Part of a small language model's weights: MLP 512 SwiGLU, 5806 steps.
MLP neurons of a small language model. Each row is named by its layer, matrix (gate and up: input weights; down: output weights) and neuron, and shows model dimensions 16-111. Each number is 500 + 25 x the weight over its row's rms, rounded and kept within 0 to 999. Numbers have three digits each. A neuron's up and down rows have the sign that makes its largest values positive.
A block is one neuron, or neurons of one layer that tend to fire together. After each block is what it responds to, as a language model described it from the Wikipedia text at the highest values.

L4.gate11:516511480507480502497534454495467451504483466458492473479526467530519475507519478502507541518507498508486488458485511496549492506503497446472500489507503475542493422560522505502534514494517562479506561524499514473443510517467472515548487463518509468488496508500524485496496521500500472483
L4.up11:486470476486514475484495509536520537495481464486525497479508458512505561495511514509509499501501508471505535503511470508519506485519509491520506528494436495487488540459529476473507518456499445450513468521496493503524503520481498490466480508496532553523495485462496485529496514490481515465
L4.down11:452562523487498458515498518481473490494496506529513494492486510516509487515528516510515538506486523517512415486508478495492492518480530498457497483471518504487507490491527511503476500517456513505531516546505486486475480521484474472479498444483517462505518535520484549504477489550492501474
L4.gate36:489503497504490500499525507491496514503531450503503463467479472519519467549482478563487496516519556518533498516511526534496517509527487483486514500508526470513522471547514497486437485472497504497508497521487559499480507572496500531523531487534506477465468513504475491521515529491495496515
L4.up36:509504524527464499509544509480527571496465506499471490480457474510554493479502528533519484524508519469506506526539498554475512490499498486499443515518493489497503503519451497501491509473486492448521502494499518471452503537524524511515525505491483487478479501479516495483482515498450505484
L4.down36:490484520490495457470513507535493525468507547543519520501494481488466504555537503502500528511524483499530493533501456481478533528542501497450531476462487465498517471517493519491527477495517477527512444509502493463464528496510498521493530510461512506484498479489508530540519445504519457499
L4.gate265:504481498482460480487504490497533501486502494537509480476483487495514455487483516525501527504475533518517451481507506495498508540500503468497453482511484533526500483460520506472513494518469581469507507491525474491487484496455498474479517467478488495506506531503468479488494480432430469474
L4.up265:485492490447524476544506506482483494478511534532516505444506491515515475502512455497488521472513441489494481511463477495512566514487512508542482517503508517524486468513523479484522476457461504537481469572507536488506548520528531518490517471486520543470542506494505489478534542490451502535
L4.down265:470521531480499478523503495487517497506517484470499503506500462509526526500464510511515491531500464470525520459474510504491546476565513543519496532483503477503506536504535451545516514526477506528544480527521480468516497501518508505504490508493535483532515467484541485456478512549548523464
L4.gate315:480504497493512503500523505463511499503567489501466507461517450506507448526497498478511494442490533557505445506508512524522526520494557473507543501481482507496499451519530500470479536470505531515520508530532531503481510523485535514495483451498502498535510514537514462522493544525500508495
L4.up315:489478487472523539500549522463476515503520513504517500493514526491561458480516477486517513510454482495522514468449495455490497510518490548484512462522506474458433463514502511483521491501498440508453534513494493513513563506502484503467519497518471524465521471536515504557486487498526505487
L4.down315:515514509499467509466516542494523484557469482509508513480499503494506513487456496494501447495459454516515484554521464513513490519533497509540480515502495499510541467467485463505521460492528483495506550469473460491497496476488537529513497580521524504485510497450480463514501523490462519535
Responds to: Descriptive "as"; mid-word "ke"

L11.gate43:474489489477546477503493506471504528528515488521497479524529538479500509499509494501462514480526485544444492490496502515467484527509472497521510498510503539479506494508496531507501492506542499488488503474489538513493493470492498480497516507496527509522570527508448452487488491572478508473
L11.up43:493497541500475493531508490480486491528548471493426537509513536543509548471483492534502530530492504511521495447494507470492509480516521493506484518487494477510534508477533450460553480518491510524496541461505469528515490477463487518503522504541475492533504534460473480489526499460466532448
L11.down43:499481525493523492514506545504489504483500463501524487492501504533541482503539492504482510510490478527523525486510483483517514477569503511483476518473514485497481470536506469447485459477517462489532499536484471520454521547536476489472495466509497517525462538480518537507479475472529477494
L11.gate44:550478538450440496510549506505493522513517505534449501476466526525517522513478509535471519442548512534496473455520482479518504519521542515533500485475481493505517483478496496503492501510522499535520516471499508490487505521481491515500534518494523511538482543527479451499506478472495494462
L11.up44:492512464498550461521462504508454503461489479502535476479527570503517521538488554506527502476502507489563489486519477468498540505533509488536494482539515486524510509492515538498515504491497521522466465489492523435557537515476511505519510493517488503472531514465505490487459484499448526468
L11.down44:479502463483541514499535511459483467519511512476505531484498507494470451500468487535503495499453495520509465519455494490513492496581509509489470545526483529507473505474546503487492488490491498459535488515517493501488510494495538490492501494509505518519507503510541487509457541483517468517
L11.gate413:525515538452476441455519498491484462472494547518499501509524506487521498503502515527486473458499510529537476473505521502459426537491544515538553488486511480489524473523510540513497492500506500501492505447514505481477483480491478497489529477503448529538523534481452490450496492521470519493
L11.up413:480483494520515489503529472509478517527559488533451534476500466473523505471481526468465539467492494505483503484527518455497513504519509506518503461527451475530528510504500516505506532467512448474500507476531454496507498481453465519496531507500487530494516501494584460510482485501519514503
L11.down413:518511484513513480508461505443514456481517546484512529490517488519500532511479479511473501538456486494530515516463502503463539495567480469502479558494503518486533482517506504479505488545481528488497467498489516514472471554466495483500487492506500465490508458469487541505528521476496500485
L11.gate478:486492556460488454485495515471474524517510506549489516497501508461523508515467515491535509514507499509507489447515560502502474507509523502544512504459449513498530469524482500460546474533514547514488547489526503531513516498443499512482495509497480461510522530479515495523505489491501523479
L11.up478:471490458488478528492485511481513511509510500488446438502543503528530493526475501533499486497474515507491505487495509491493543491496525484481515491547541462493510479536530482493558521484510542526505501531516497472474491527591476526520550455500490519508508555507492462538487500526462507551
L11.down478:489490498517495490481492548472482501467494535550494489499455514468474483480513478470475488472520495524545455501485563497504483481488487486529489502515496498507467510493467489480518462485509524533508549489499489510494533526514549496491481463486522475520473507491521501486481477501481541516
Responds to: Verb awaiting its object

L4.gate120:552525509509488518524493526490499524521502440461491527471495481453432469473458485506485483526477534466497462482517524508485489530451549494487517547509478526476484512475483497464524492474492533481477484492500524525521503512490502470503484489468483503467477512519556488487510471533488475516
L4.up120:479489533506485512461510466512512509504505490475466546522545498501483510494553474508481531490513484518477488465496517525515513479486471473525478531563527515543471494514531516480554507499535486479492513482470526478460525497511508496502467539452525472526473498494502508530502541529494490501
L4.down120:509495495493528468487527527531536464484510488465502538503546468487509498516504496502462504486462505531496483464426486491497483496502490541545498515509501486507472479558492480515471527516525499484489479502521505479536519493458450502507495506470514476515529474466516512496463514479527498536
L4.gate179:507484464496503499506518507474516517532510469529460523516512463510521455500494495477512506463469502524490440469501512484502498504470529486498534509517492507483532487493520495471519513478522547466534538559472512481484526496487479503483490490442510486532485510514501482528482494499438501529
L4.up179:523466519475503477512492500524528468551489517525482516493512505497495431462453451525433507519501536532498494470543505509526479465511528529488482524522478505475513486523484475499478492549462500470456490509471481476501485482531503474508498499494461518461470495481578512497497442471521488492
L4.down179:476528496503527490505522505484493505497472491457484480511489484484534475465511432535511501481509525518501462492501495493529500521547519483549496507478490515495519482508533484481489505545495517510459495506493457521533489489484498500542496499519484511519511527495520499495466518513474493534
L4.gate278:459537490481526509495566515514544483534491470493480506488510514453489520519482473482468489504484515468479485511524502453460454545509532524480496530445446472498455501519504445502481444491490532458550454465493507479507479485526463497540491510491477506455559521498492500470499471453522478496
L4.up278:497498507483520514521481505525527542504530493496501532527497515505522520538494518491476499481481495463516479495493521438509493529517524532508522454460531501466483478564502515522453482488481534476500493551487507480485500477521510511507498505506518504487543505512483494508510507485521509441
L4.down278:500471497482509519467514530525490523503523531502533444462492499504494446503525518475502466504460521497486470526478502501523521528509502503458519535550465492508508485524453473505490493519517509545506517519506499508511533489468508553503518489497458492524492510513499501505464500527501479437
L4.gate426:509485496486467450498524567492505517526491461499487526479492485482488466519548489531505482500460507466478493453475504521501512504455471489514525497513487511523493438515539471495527520506547518494523522513440461454465543531527530494509500480466528486497520529489522512506506543529525481459
L4.up426:467506510502494450537510497545515473512488465463509547508515483471504528476471526524500533490459507449516512498514524509484427518501531501494505526502443527442470484496460492506529469456506525475480454503472497495515500447489525481500492536452531501473557507538500497490467530512475515481
L4.down426:510485527510482459489489500508469484497479470483455514504496495480535495498490511482503525525499482501458441468494497498497479534450502488541486507482462545499511482505500525528510500546512486532480541506516539547484492447511517513506520494484504480499475510519534503506494537527493518460
Responds to: Section heading closers

L8.gate329:517560489469525494505537526484507477512496528548506489499519509506510521491477496522500468477476550522529474477493519489509500506487547482468489538533487521501504478490492491483538480542517489487501493499495527467450531512494505529514537531455482502522564501511411495471502502551487481502
L8.up329:522494512475542547523499514520505496556502491518483542470513458510527513494507529493491474459507471519483502471509503464500498489489493528486542491509490477525479513521514511527502501477522523488444532538520459455538520463453473523551509485527523495502502465562471500554493495510476523470
L8.down329:507477519492459510501525513473482521465480494505514514487519508442529481524500508454507498498466490533531490524493528509478550492504520532496528511473496481530488498502481501516551489501481542516495515532520496511526450543483494448499472476482505480511527546489506467494493484458507520496
Responds to: Verb-ending and d word pieces

L11.gate40:453511537473510448470537529433455512550502473467485495492490526465481528514520495447529487488498525501461494495469534482470507514492520476532511476487550499532475481531504486527491532525530539463507476554485534521495524507478488470454482531483502445504524483501521486492537489522506519556
L11.up40:482537491502499507508490535483497507491494504461519478486486492483532533532488517519483485464530501504509516462480500435479531480516500506468494562483491463530515559501525453516520498507465507499506502493482537539522517490490467526473501484512509505523519486504480497542515472487565523506
L11.down40:524481502479466492508520483480502511485538495451521474473467535493488478523467530488515508507494454430509515510460567510506498485486496502504537496469498462490491494513479496499471482540503524507525506561489489470508508539508549463509505526548487504522484476508552515497479508492472440524
L11.gate227:543484477457487467504533531481521497476497549488512490470494523483473483551478531483489490502507544486522452495507513453537518504473498482475513501490528533492452482509464480493543517514500522502507494559481456482482503511457507531503506455483466466529510507527520522496486497468499478494
L11.up227:534491532503486474501511448473503481509524510485489530485488454505510469478482496467486488488527492483501506495511538497469511473502490489537455501500520426492518519547506482453515538500508534475508494525495498463474498494458494487442509490490496498520496496457463492550502513504477530498
L11.down227:478521541515521465451501494500543469484499448488525493539483574463534488522483513479499509485494494483520471530466514501542526532429531468516492532484520522491490479510533524522499499482521517498494497486493518512491535526461502530468514435518501523516492518474466491535558476455476493515
L11.gate258:485457528505504446474483534516490503489444513504485491491537503509498522481506582527541525481497527511496481481512547530491465505474495522519488514534492462488499536537476448530525594480517496489541454502489502504455495501536485471492478482506497453560494494481458470518530509497491480488
L11.up258:517551498485500508482540458530523481470519499522527532463487463511486507523496498459509526465479469486474518477540495497497536483482499476524475491522540511517487471492562470538499464472482458531504470519503518473545555538516553492497498490501517511559484476494524477533546462493501496511
L11.down258:520474484558477494465488520483550460510478495508525521495485473535524461493485510481478507531482486484495385531485476483521490480414468549503491462525504482524465489496498464502479485509480495488477468534519555527511490511514467505520472493509477500490460508488458508480479495487487472525
L11.gate451:526546523523491486483505524444465512488497482484487493521517457526501480544467529524528481522475523496498453497501513513486526514476516512506473500479507474508491505523492487497540506507523564487541513532493474477493527500517454488509502457466516451494466482472516477519530487519467476508
L11.up451:509507505524492474555502498490476487510470490497484472514487504482474491434483546527479497526452514542471485516472466476474514498518503485497478490558479491483494502492460544483526497451505494499543473532510519518485536496452442471523496518484478510463456481498528533511512492524515501540
L11.down451:503464461449509474483540532506491529498502557474467542495518583467496487500489493489517487515521552542508549522552544514510514484582462465455546492487518518520512522520487445481520510467477516490521466472499500489485482487457511505488474505532450522496520511495493483495514498503500515481
Responds to: Wikipedia boilerplate structure

L8.gate105:521478469443439478483475454486507487508456505497451493475535542492488467522465532497480486507501547526476480500483527480501469494495514505515487547553487512495445486484514513500503505513547502489512527533472514533460512500529512486522543499474490508463473519495465466482493503533464517488
L8.up105:495477486472490477496535502538525528506530499459517548503527447440514479516474463508509534484489497482507523477492510498511496524515470537526525492491464495483522481475501466522495549546496509477495456506529466458518477495471482493501518480543489466483459549499524519520482510503489493475
L8.down105:489524464493481513532537489477498467498469551483465516506510472527501488533500514473549507480481491533492483474543543451535519511579503504443499539535537501480518499518442490469499460500496520479540527563481463480506495508484496513519553504499440529451512548520532490483493529519495478493
Responds to: Heading closers and relativizers